MLP neurons of a small language model. Each row is named by its layer, matrix (up: input weights) and neuron, and shows model dimensions 288-351. Each number is 50 + 12 x the weight over its row's rms, rounded and kept within 0 to 99.
After each neuron's rows, "fires after" lists the tokens most often just before its 100 highest values on Wikipedia text that the model never trained on.

L3.up492:59 36 52 46 58 41 50 57 44 34 75 29 52 46 38 44 57 63 43 49 48 45 56 38 28 65 46 56 49 66 55 40 59 32 54 30 51 31 30 58 64 30 69 32 54 46 46 43 52 47 44 36 43 58 41 54 41 47 34 33 40 52 62 67
fires after: " S", "at", " A", "S", "art"

L3.up395:65 47 54 47 59 51 43 46 65 36 24 52 50 56 65 55 66 48 49 48 45 36 80 58 29 40 43 66 50 56 45 54 46 71 59 44 62 55 44 77 66 37 37 36 36 38 28 41 65 62 46 47 38 50 68 52 55 49 52 29 65 65 62 51
fires after: " A", " av", "g", "N", " Al"

L3.up1642:48 55 54 46 45 54 45 52 57 56 53 47 63 56 51 40 55 40 41 59 29 59 42 46 61 58 44 56 73 41 54 64 51 49 36 36 62 63 58 35 62 54 46 34 30 58 49 14 42 67 54 38 43 57 55 51 37 74 65 32 62 61 78 61
fires after: " c", " (", " d", " D", " H", " C"

L3.up1123:40 43 32 57 40 63 40 77 47 57 58 49 46 85 49 59 62 58 74 34 54 24 55 57 44 43 40 52 58 55 32 44 48 56 34 47 61 44 36 59 57 45 41 46 49 65 60 59 47 55 40 45 39 60 48 52 52 58 41 52 52 19 60 69
fires after: " S", "ot", " R", " C", "af", " F"

L3.up1050:61 46 57 57 58 46 58 52 22 62 60 57 44 44 68 65 35 32 50 40 38 37 49 57 53 56 57 53 32 42 60 43 65 26 19 56 42 42 59 53 58 54 58 54 62 67 58 44 74 16 50 40 51 64 51 38 49 45 35 42 65 38 44 66
fires after: " R", " Sh", " N", " sh", "R", " D"

L4.up121:65 49 20 40 50 49 52 46 54 49 47 31 51 54 55 61 38 47 42 66 48 41 60 55 50 47 56 49 52 60 41 53 55 32 55 35 34 54 44 35 63 50 42 56 63 40 60 57 61 57 69 37 52 61 43 41 43 45 47 46 33 79 57 59
fires after: ".", " W", "ollow", ".\n\n"

L3.up570:35 59 62 71 43 63 46 76 49 53 64 61 47 40 59 62 94 63 50 38 42 36 55 40 36 43 35 54 43 43 51 26 31 41 37 46 54 61 48 45 50 67 44 32 65 66 41 45 54 65 45 40 27 48 58 50 42 47 61 37 60 47 53 45
fires after: " l", " w", " k", " K", " p", "ig"

L4.up1603:58 33 46 36 58 50 37 29 47 48 38 43 31 34 61 73 38 37 59 63 38 71 49 54 50 62 42 46 59 70 48 69 56 50 64 54 69 46 52 52 37 57 42 51 65 37 43 46 61 52 36 38 40 46 59 45 29 33 60 66 50 49 50 54
fires after: " f", " or", " n", " N", "r", "bor"

L3.up192:58 18 59 37 46 29 79 34 37 55 51 65 39 39 59 38 60 34 42 35 59 37 58 51 48 28 48 35 57 55 54 45 30 47 52 42 47 51 40 55 50 57 51 65 46 48 69 53 43 66 31 54 63 67 53 63 34 36 44 45 25 54 55 43
fires after: " T", "s", "en", "at", "im", "t"

L3.up1030:68 48 53 34 55 39 76 55 53 50 48 72 48 50 61 42 47 29 52 35 60 74 42 57 62 54 61 63 29 79 37 73 64 42 43 57 48 54 38 70 62 40 39 58 48 69 56 40 53 49 38 44 40 21 28 50 58 64 49 52 41 55 57 67
fires after: " G", "1", " Al", "g", " g"

L3.up1337:62 64 25 54 39 59 80 41 44 41 45 50 54 55 54 70 65 42 45 64 65 48 48 61 55 54 55 51 46 50 56 53 47 42 63 38 65 42 56 57 75 43 46 50 49 43 53 42 48 43 64 37 38 74 46 58 47 55 58 45 65 53 70 52
fires after: " (", "A", " \"", "/", "E"

L4.up649:59 60 60 30 45 62 43 56 45 66 73 48 54 74 34 67 43 41 48 32 32 61 52 60 42 73 40 28 54 55 59 43 56 46 42 52 59 53 65 59 62 45 59 53 37 40 55 44 44 31 63 63 52 41 51 49 30 51 62 47 43 58 41 46
fires after: " S", " the", "a", " se", " s", "S"

L4.up253:48 44 23 71 45 48 37 36 33 59 36 31 36 23 61 32 41 43 53 43 73 50 26 56 44 39 40 60 54 55 18 48 34 55 44 47 52 44 50 47 53 61 45 72 48 47 46 40 53 45 52 44 65 39 65 36 55 55 36 65 59 43 52 53
fires after: "ir", "or", "nd", "n", "ord", "he"

L3.up547:44 54 45 41 67 54 49 56 45 43 62 57 29 52 60 53 75 61 87 43 55 27 54 30 22 75 47 48 73 62 51 53 54 26 31 71 64 54 36 66 59 55 41 48 48 54 66 51 44 44 45 61 37 47 51 39 50 49 46 59 53 78 59 45
fires after: " K", "as", " s", " C", "up", " S"

L3.up721:76 52 53 51 46 51 53 45 44 69 46 84 66 41 51 59 47 39 40 58 59 31 60 32 44 54 19 58 62 45 62 51 61 53 23 48 51 44 47 32 54 35 60 70 48 31 56 57 44 79 55 45 68 44 33 53 68 58 60 45 50 43 48 74
fires after: " L", " l", " d", "D", " D"

L3.up317:44 44 35 50 56 51 64 65 43 52 62 34 36 61 40 48 52 39 50 48 49 42 65 38 55 55 60 30 49 49 37 43 28 62 33 48 45 54 47 38 55 58 71 35 55 70 61 38 32 39 57 54 42 75 59 56 59 72 63 72 24 46 50 67
fires after: " s", " d", " qu", " H", " L"

L3.up957:57 44 60 49 52 51 40 54 45 64 35 54 43 48 51 39 54 37 46 52 31 43 81 51 69 43 46 40 61 42 65 46 57 41 41 24 28 59 47 55 45 50 61 45 48 63 28 48 41 41 46 53 56 30 56 54 44 42 60 57 37 53 43 59
fires after: " E", " Re", " R", " B", " T", " V"

L3.up1134:48 47 60 39 52 52 61 52 47 55 19 28 45 62 50 49 39 45 42 53 67 35 39 69 45 48 50 76 83 38 50 22 52 43 51 50 46 54 46 66 55 37 45 55 42 59 53 43 49 58 47 66 56 39 36 73 52 39 43 50 34 37 43 66
fires after: " H", "a", "o", " h", "b"

L3.up1516:36 51 67 44 46 60 24 33 62 78 70 66 59 77 58 56 43 22 51 74 60 53 37 51 41 51 41 58 74 60 55 57 38 41 66 64 45 56 23 60 46 57 49 37 32 47 61 35 62 56 62 60 46 30 65 44 78 57 26 35 59 53 36 70
fires after: " m", " s", "M", " v", " ", " dem"

L4.up150:54 59 57 43 49 39 71 51 38 70 44 44 48 56 39 55 58 40 52 47 59 70 47 50 63 39 62 59 47 35 37 48 58 50 33 64 55 62 58 58 57 38 36 58 38 66 39 45 68 31 48 53 51 39 44 58 64 68 41 34 54 46 47 73
fires after: "ch", " h", "g", " H", " G", "and"

L3.up488:38 57 61 39 69 51 69 37 47 60 35 42 55 54 50 25 63 50 42 64 67 41 39 44 52 57 46 36 45 46 47 53 65 52 42 41 27 53 44 68 64 40 45 51 44 28 44 60 58 78 61 26 36 56 66 41 65 77 52 50 48 45 54 44
fires after: "ol", "th", "s", " S", "us"

L3.up105:56 55 62 44 55 55 49 31 42 53 46 45 49 33 50 48 45 70 67 54 34 45 51 43 73 61 54 42 29 34 57 45 61 41 51 32 65 61 43 39 46 61 33 37 54 51 55 39 50 52 66 39 61 58 50 60 48 43 50 36 47 38 75 52
fires after: " D", "D", " St", " K", "O"

L4.up1393:56 32 57 45 50 35 36 55 68 59 67 50 72 66 43 33 49 50 57 48 24 43 78 71 48 40 36 46 38 60 62 46 45 31 66 68 54 26 58 57 47 47 68 46 40 52 36 47 64 52 46 48 60 68 63 75 54 61 60 37 42 54 62 47
fires after: " S", " M", " and", " an", " An", "S"

L4.up416:38 64 55 33 39 43 51 63 60 56 62 59 48 45 63 35 30 66 42 51 42 51 58 54 62 47 63 29 34 56 70 56 36 50 33 61 32 47 50 56 38 32 65 41 43 49 29 38 58 46 60 51 52 55 69 35 56 39 31 60 68 45 60 66
fires after: " L", "d", " In", " m", " l"

L6.up952:49 43 62 40 45 49 61 57 66 48 56 63 51 28 49 64 43 40 45 50 31 27 41 43 41 47 21 56 71 60 48 61 39 56 29 39 63 52 52 85 46 41 58 67 58 43 49 58 46 48 58 31 72 61 72 40 59 46 63 44 62 38 43 24
fires after: " ", " T", " U", " t", " a"

L3.up504:63 60 49 42 57 42 61 57 68 66 46 62 53 61 73 71 63 77 53 50 55 39 50 59 34 32 32 59 35 44 49 55 41 51 53 59 55 52 46 52 44 60 53 27 53 41 39 49 63 56 44 42 52 39 48 59 46 54 65 31 54 30 53 48
fires after: " M", "n", "in", "al", " m", " N"

L4.up496:37 47 42 51 57 45 49 44 72 68 27 55 49 17 54 39 56 63 33 45 41 63 57 56 58 63 61 41 43 50 39 56 45 59 48 55 50 52 35 47 68 44 43 70 52 39 42 55 49 52 54 61 57 30 33 42 51 55 64 49 57 61 42 31
fires after: "'", " T", "T", " Th", " N", " M"

L3.up956:61 50 46 70 50 78 73 43 50 56 34 53 60 60 46 53 52 48 57 54 36 44 62 43 54 51 64 56 58 25 61 46 57 61 28 64 41 61 58 58 45 52 71 61 74 33 39 58 39 30 50 44 51 54 55 61 64 43 55 32 69 56 42 52
fires after: " J", "ro", " co", " Co", "eb", " Pre"

L3.up1655:73 54 54 35 58 48 42 52 54 39 44 70 38 53 57 48 59 31 54 47 34 45 80 60 58 56 65 66 54 40 46 47 38 81 60 47 55 38 45 44 59 49 40 51 44 43 44 62 46 69 25 28 54 48 57 32 47 44 46 72 75 52 55 63
fires after: "'", "W", " L", " M", " m", ".\n\n"

L4.up1722:46 57 57 44 43 54 47 49 57 27 63 66 52 52 25 53 53 40 64 39 21 27 44 47 47 77 57 54 50 50 59 47 47 49 44 68 52 45 45 40 37 65 62 60 50 45 53 49 52 53 51 49 35 60 70 41 44 54 67 48 32 46 49 45
fires after: " S", " f", " F", "S", " cl"

L3.up638:56 60 50 53 67 53 60 60 55 64 74 49 35 49 66 60 22 49 47 50 43 29 52 66 56 54 42 55 40 66 49 46 31 62 63 42 48 65 26 29 65 55 57 48 53 32 48 47 66 39 63 50 45 74 70 40 71 45 32 62 59 45 41 67
fires after: "n", " in", " R", " Don", "ill", " N"

L4.up1781:57 50 54 33 54 51 56 50 55 32 35 41 31 28 55 52 45 51 82 63 51 49 47 58 45 48 48 40 72 51 48 54 51 55 60 59 41 54 33 32 53 49 52 54 43 47 64 48 37 50 34 36 53 41 57 41 58 60 38 47 24 28 41 64
fires after: " A", "is", "A", " Be", " e"

L6.up90:71 44 47 57 28 36 65 46 58 38 49 42 71 39 39 64 54 64 38 52 54 60 59 66 56 67 45 52 38 37 55 48 39 43 62 53 30 54 52 40 53 34 53 69 49 61 35 32 44 69 49 40 40 55 38 50 60 54 45 48 85 48 45 24
fires after: ":", ".", "0", "8", " M"

L3.up1657:43 55 43 66 28 54 48 78 38 45 70 77 61 36 36 57 49 55 48 56 73 58 64 49 49 42 49 42 44 51 64 43 19 61 46 62 46 76 65 54 60 59 55 64 62 40 46 47 46 41 49 44 44 42 51 66 39 54 37 45 75 40 57 70
fires after: " h", " H", " m", " w", "m", " p"

L4.up1103:30 45 54 44 42 63 34 62 40 53 50 71 56 64 50 35 38 50 54 49 36 52 46 50 72 45 49 47 66 52 57 43 63 41 59 39 54 38 57 61 36 71 43 39 48 67 73 18 38 73 40 39 55 50 52 64 52 74 37 61 76 50 70 37
fires after: " b", " c", " d", " C", " D", " "

L3.up30:70 65 69 56 48 55 34 48 42 53 47 44 50 59 67 49 50 48 55 41 39 39 40 39 41 48 45 43 42 50 29 51 32 39 50 67 41 40 48 60 75 43 38 38 50 44 59 37 51 60 57 75 55 41 47 45 64 52 45 41 43 63 44 48
fires after: " ", "_{", " sp"

L6.up630:55 32 21 80 48 63 56 57 48 55 37 42 50 33 36 42 59 37 35 43 40 46 55 78 48 67 20 50 39 48 49 62 62 44 35 45 73 49 46 45 36 48 49 52 53 34 57 46 75 56 40 50 39 80 65 54 44 45 53 63 44 37 36 37
fires after: "–", " ", "0", "200", " ("

L4.up1762:54 70 70 34 37 36 48 60 44 57 69 46 21 48 50 59 41 43 49 31 60 26 34 42 62 44 42 22 45 51 53 46 51 55 56 53 38 31 56 41 54 30 24 53 58 42 43 54 37 68 46 40 40 41 50 43 46 48 44 59 57 56 29 39
fires after: " L", " m", " l", "==", "m"

L3.up571:49 51 54 61 52 50 32 25 56 54 66 33 44 34 60 62 56 46 58 53 36 47 62 30 56 64 54 61 79 59 45 55 54 44 35 39 57 43 46 32 62 61 49 45 42 49 54 28 58 48 37 34 49 42 57 39 44 53 45 30 56 73 65 48
fires after: " U", " S", " in", "stit", " s"

L3.up755:58 52 43 52 74 44 59 38 44 54 41 53 58 34 69 43 33 55 71 87 30 45 53 41 45 57 63 51 61 37 53 36 45 62 40 59 51 70 53 74 45 49 82 39 53 39 45 47 41 60 54 32 58 52 52 48 68 43 55 62 54 54 59 53
fires after: " Co", " co", " re", " head", " Pre", " pre"

L3.up1669:54 49 54 52 62 42 44 57 40 27 52 30 76 44 73 32 48 55 51 45 27 79 42 30 44 61 48 60 58 53 54 33 53 53 58 43 38 56 86 52 41 57 60 65 55 46 44 51 44 62 30 51 31 60 44 53 47 58 44 64 47 46 42 52
fires after: " B", " D", " s", " b", "b", " S"

L3.up1391:19 49 60 40 33 49 53 40 72 39 69 46 54 49 38 44 46 31 45 67 61 30 73 40 48 50 62 47 36 60 35 59 57 47 46 47 48 50 82 52 76 42 47 70 69 48 39 42 45 53 34 39 45 44 58 31 57 50 64 32 58 36 45 46
fires after: "A", " inter", " Minister", " m", " f", "om"

L4.up420:49 50 19 34 54 50 52 34 40 39 47 47 55 37 38 81 52 50 53 48 59 48 58 54 31 41 49 68 33 55 48 40 53 38 61 36 41 63 44 32 48 68 60 92 31 44 63 44 63 70 75 20 43 58 51 54 45 38 30 46 33 47 75 39
fires after: ",", "ollow", ".", " and", "p", "s"

L4.up61:30 39 56 76 55 43 60 49 30 61 58 61 42 46 53 21 60 57 49 47 71 25 48 56 50 54 59 60 57 77 21 70 44 53 40 49 56 74 49 28 48 58 26 56 54 42 54 33 48 50 57 57 46 78 47 62 67 58 52 49 47 43 43 46
fires after: " D", " d", " f", " w"

L6.up419:43 68 72 39 31 58 57 62 35 27 36 22 47 59 34 49 52 61 34 26 57 57 76 49 58 53 62 63 54 59 42 88 31 20 46 60 36 60 54 53 33 61 43 54 54 55 43 42 35 39 74 39 35 60 60 44 50 66 72 36 69 34 55 61
fires after: " G", " D", " g", "G"

L3.up1351:36 52 53 51 63 59 50 61 61 52 43 66 61 45 43 48 45 63 72 41 56 51 65 61 53 49 73 41 92 43 46 47 45 32 49 40 57 35 53 48 66 47 58 22 50 72 50 38 46 65 51 51 41 28 55 38 26 46 48 50 36 47 75 57
fires after: " A", "g", "ask", "ag", "k", "."

L6.up1128:41 42 48 39 43 65 59 51 72 40 47 55 63 40 45 67 70 57 48 43 42 45 32 47 49 47 44 55 60 36 61 62 54 46 47 49 61 49 50 61 51 47 45 45 41 61 35 36 48 55 42 53 69 66 63 55 67 54 64 58 63 44 50 48
fires after: " ", "13"

L4.up261:41 41 38 60 60 51 39 47 33 43 47 54 53 43 59 52 40 64 49 66 39 54 37 59 44 59 54 44 46 47 60 48 66 69 32 43 53 49 71 37 68 52 27 55 65 53 45 48 46 54 48 37 48 71 65 40 43 43 41 44 48 37 61 40
fires after: " L", "-", " Frank", "al", "."

L3.up210:49 43 32 55 63 46 44 62 55 34 39 58 56 61 70 79 40 85 62 44 23 54 52 52 41 69 59 42 33 57 54 58 37 57 53 61 61 60 26 35 55 41 65 56 51 51 49 37 55 65 51 25 37 51 54 42 57 46 56 49 70 32 48 40
fires after: "ol", "al", " L", " Val", " Mal"

L4.up1193:51 57 67 67 68 56 47 50 63 48 35 42 46 35 48 78 47 51 48 56 41 44 60 53 32 46 62 56 57 71 66 68 50 50 33 53 58 53 65 70 61 42 35 12 30 70 76 50 69 40 54 74 42 52 69 39 53 45 50 63 58 52 55 50
fires after: " United", "ra", "y", "ans", "ar", " R"

L3.up1613:59 26 73 56 44 65 56 58 34 55 29 52 69 48 53 63 68 49 30 65 37 44 54 43 44 58 37 51 51 56 44 29 58 44 40 54 61 43 69 50 66 49 59 37 45 62 27 19 34 50 59 50 43 42 45 52 52 40 53 46 42 54 39 53
fires after: " R", " r", " pro", " n", " ro", " B"

L3.up808:64 41 18 46 41 71 73 27 52 55 25 28 32 51 46 51 76 34 36 40 39 55 52 47 36 61 43 47 56 34 51 46 54 58 45 34 70 39 57 55 37 56 56 48 48 34 49 53 57 70 43 58 25 43 53 59 31 43 57 34 44 38 54 46
fires after: "-", "k", " ", " K", " (", "/"

L3.up113:45 16 50 51 47 59 56 43 61 57 46 55 54 44 54 70 60 65 52 30 58 67 44 45 60 40 63 43 67 74 50 52 56 45 62 53 59 78 31 47 71 55 55 49 60 45 33 53 50 57 43 63 65 28 48 53 82 64 59 70 78 37 54 46
fires after: " M", " T", " t", " m", " en", "em"

L4.up1499:66 69 44 46 42 41 58 53 67 54 27 44 45 48 54 43 60 48 55 30 65 42 49 72 34 37 61 58 45 38 37 28 46 47 54 44 54 67 55 54 48 50 50 31 44 61 49 36 56 55 55 58 23 68 27 30 58 52 53 44 51 51 26 40
fires after: "N", " N", " A", " a", " inter", " I"

L4.up537:37 39 48 50 38 36 74 59 48 76 36 61 52 55 51 62 65 50 49 42 70 51 31 58 58 42 44 39 57 46 41 46 41 43 56 46 49 43 20 31 29 59 52 37 65 27 65 53 51 37 62 52 27 58 58 62 50 61 54 53 51 67 36 64
fires after: "os", " cl", " S", "s", "m"

L4.up1002:43 47 24 37 41 44 39 62 54 54 46 65 76 57 34 40 67 56 55 56 44 35 34 33 64 57 51 51 34 51 36 55 45 55 19 46 42 59 43 58 37 49 62 55 61 32 10 38 42 49 44 47 60 66 62 47 46 33 40 70 73 36 75 57
fires after: " L", " l", " v", " V", " Sp", "iv"

L3.up1783:65 53 42 35 36 54 45 58 30 61 70 59 37 67 46 54 48 49 70 40 39 36 48 49 31 41 55 33 65 45 40 52 31 44 43 45 60 40 39 31 68 56 42 53 35 41 65 55 52 77 41 37 53 38 39 38 66 52 45 54 46 57 41 44
fires after: " m", "aw", "am", "m", "y", "iam"

L4.up1273:48 39 52 71 44 45 47 59 47 43 38 50 62 48 15 45 57 48 36 47 37 53 52 39 71 74 43 60 36 63 55 45 44 31 59 72 38 55 44 38 70 56 42 59 55 58 71 47 54 62 22 19 32 55 72 36 44 24 47 51 55 64 62 39
fires after: ".", " m", " p", " w", "7", "8"

L4.up320:56 50 50 36 61 37 39 32 51 43 54 36 45 32 45 52 32 62 55 56 53 36 55 49 46 41 67 43 34 53 47 53 38 54 37 67 59 60 49 55 35 43 46 52 49 82 38 39 15 27 65 71 51 56 48 50 46 49 61 16 38 58 49 42
fires after: "3", " |", "5", "4", "el", ","

L3.up34:43 34 49 59 57 51 44 57 44 64 59 44 32 49 49 30 77 55 61 38 56 44 68 51 54 47 54 49 50 73 48 52 33 47 56 67 61 46 72 63 28 57 64 51 61 38 63 34 51 59 44 52 63 58 44 54 66 62 42 35 45 53 55 40
fires after: ".", " D", " Par", ")\n", " Sant", " d"

L4.up1219:42 71 66 44 58 67 50 74 55 72 42 55 58 41 30 32 54 62 57 50 49 58 41 43 49 52 54 56 52 46 43 33 22 48 56 35 40 41 43 57 42 47 45 51 35 39 58 35 52 40 57 65 21 71 38 38 35 64 71 49 51 41 49 65
fires after: " Sp", " sp", "st", "b", "p", "v"

L4.up882:35 49 61 45 75 53 50 59 42 48 49 36 66 60 49 55 63 24 53 52 47 50 45 40 45 39 39 62 56 32 45 28 55 72 47 61 55 30 44 46 53 52 41 40 46 52 60 65 38 65 47 51 43 85 47 25 59 53 56 39 57 34 53 51
fires after: " ", " |", " (", "200", "-", " Ch"

L3.up1303:62 63 53 44 71 50 69 43 38 48 40 40 44 38 61 38 46 73 47 46 34 66 54 45 53 41 60 58 51 66 55 50 47 55 73 32 58 54 63 67 46 56 32 60 40 69 42 51 53 68 42 56 41 57 39 42 62 34 45 43 47 58 49 66
fires after: " B", " b", " m", " D", " L", "ell"

L3.up733:36 54 28 42 57 34 32 62 52 46 36 60 59 61 55 38 35 49 58 52 45 54 53 46 34 38 61 52 68 55 48 63 49 25 50 55 65 49 64 49 42 40 45 70 56 43 53 43 61 56 44 57 52 58 45 47 47 35 48 60 54 66 44 63
fires after: "th", ",", " Th", " m", " th", "Th"

L4.up538:56 61 69 33 40 21 39 49 67 48 58 41 55 27 44 55 62 50 61 57 49 42 61 68 26 36 54 52 29 56 55 21 49 62 37 28 35 49 67 45 59 43 57 62 39 37 48 31 48 58 58 67 59 58 45 29 50 45 65 37 45 62 51 59
fires after: " I", " U", " A", " a", " ar"

L3.up758:48 75 61 39 38 48 27 73 46 73 50 39 59 48 71 71 59 69 53 60 51 55 52 60 34 51 62 56 41 26 50 56 37 52 64 49 49 50 54 28 39 38 35 33 29 31 52 35 36 37 42 45 51 43 36 34 76 62 60 30 87 55 69 43
fires after: "in", "n", "y", "en", "an", "ann"

L4.up1629:72 50 50 52 40 74 57 63 41 67 31 43 49 40 63 54 47 28 51 52 33 41 48 65 48 52 56 60 59 39 32 40 44 49 54 60 47 26 56 44 48 61 70 43 17 49 49 64 54 55 39 54 49 50 54 29 45 46 45 43 64 45 61 20
fires after: " ", ".", " (", "ver"

L4.up800:60 30 46 50 48 62 36 53 53 55 53 41 22 48 37 45 73 46 58 43 31 48 43 60 46 46 43 44 21 47 47 56 51 33 54 39 58 41 43 42 52 55 39 52 26 29 67 40 48 55 57 48 65 53 46 36 50 58 41 81 61 52 57 49
fires after: " m", "m", " M", " w", "em", " f"

L6.up891:47 65 54 46 62 48 38 45 52 36 52 47 33 55 61 43 62 47 67 46 56 25 42 61 46 43 60 44 64 48 40 60 64 66 45 53 64 51 58 44 45 47 38 42 45 48 34 78 52 57 29 49 49 52 33 44 55 44 51 50 47 40 50 62
fires after: ".\n\n", "\n", " date"

L3.up1015:50 46 39 34 67 38 38 52 25 47 28 39 38 38 41 62 70 37 64 59 73 50 49 67 38 72 68 27 44 45 37 48 69 44 60 58 61 64 53 58 52 40 36 60 55 56 57 36 48 58 54 60 69 55 47 62 40 53 49 55 56 58 29 27
fires after: " w", " T", " bro", " H", " W"

L4.up1319:60 55 65 52 50 29 51 48 47 42 40 47 44 40 64 59 54 50 67 54 22 39 50 49 49 60 42 53 51 53 45 46 48 63 53 63 47 49 65 67 26 41 56 58 27 49 69 28 49 39 29 62 48 77 50 41 62 71 54 67 33 49 67 51
fires after: " S", " C", " F", " P", " f", " Des"

L3.up1125:55 54 59 57 64 39 47 27 51 70 39 52 69 63 56 44 47 33 40 38 40 14 41 50 68 53 54 35 54 42 36 45 55 45 41 56 34 41 68 49 55 51 40 35 48 42 56 49 44 31 56 71 66 39 47 53 77 42 44 39 59 55 61 38
fires after: "|---|---|---|---", " |\n", " The", " allow", " ", " back"

L3.up327:52 35 53 52 39 37 52 58 44 32 38 60 65 39 49 64 55 39 68 36 63 40 41 54 53 43 44 68 40 37 77 41 42 47 62 44 51 42 48 47 66 69 45 78 40 55 50 46 43 56 55 39 53 68 41 30 63 68 39 62 53 43 50 61
fires after: "in", "n", "ol", "art", " Sil", "ens"

L3.up515:55 31 58 67 58 56 42 32 35 68 58 55 39 38 59 64 56 49 69 53 42 29 24 49 54 58 63 56 39 39 45 50 78 57 39 22 63 45 65 49 60 44 52 65 29 41 42 37 62 47 33 47 65 47 67 64 27 54 43 54 72 55 48 41
fires after: " T", "ar", " S", " s", " Th"

L3.up699:59 43 45 44 60 67 52 24 36 59 46 38 42 24 38 59 51 64 47 59 35 61 50 37 44 70 24 60 72 47 56 39 40 54 20 43 64 43 66 63 43 41 45 46 49 51 70 53 48 22 53 46 43 54 78 47 68 46 43 29 37 43 33 54
fires after: " s", " S", "′", " w", " J", " dis"

L3.up1003:45 42 72 41 35 38 61 55 39 50 59 65 32 35 55 42 46 67 60 59 41 71 48 62 67 31 50 42 19 50 65 55 50 49 36 55 47 53 42 58 40 55 47 47 44 31 49 36 61 65 42 67 51 33 51 58 37 45 57 58 36 52 50 39
fires after: "g", "en", "qu", "p", "k", "s"

L4.up301:76 57 43 53 66 36 64 44 50 53 30 43 48 54 81 44 42 42 38 50 47 54 61 73 54 50 60 32 70 54 51 44 56 37 40 28 55 49 53 36 32 44 40 39 43 67 41 51 40 56 58 47 43 65 39 62 47 58 46 50 46 53 50 34
fires after: " a", " sub", " Sh", " num", " ty", " A"

L3.up751:39 44 65 39 35 58 54 57 32 38 55 51 43 43 52 56 31 26 68 44 59 59 50 54 32 50 64 56 44 42 50 27 38 45 52 33 50 48 41 52 67 44 54 36 39 48 33 43 48 59 55 49 50 62 54 67 47 47 48 52 64 65 49 48
fires after: " R", " T", " D", " Dr", " B"

L4.up1558:44 46 53 59 66 49 41 28 67 44 51 49 53 56 31 42 54 59 76 63 34 42 74 43 60 55 48 38 44 41 47 56 45 40 45 54 64 63 61 47 67 46 61 56 41 33 41 55 30 66 42 64 34 51 50 43 53 47 71 50 32 62 67 37
fires after: " f", " Frank", " F", " K", "f"

L3.up1486:43 60 50 58 47 51 24 63 21 48 50 49 33 33 57 55 45 49 30 50 62 32 54 47 60 41 61 45 49 37 53 59 34 54 49 50 34 59 55 56 35 61 37 52 48 56 65 49 59 40 60 29 50 53 68 63 55 77 35 58 25 40 41 63
fires after: " r", " d", " l", "ell", " L", " D"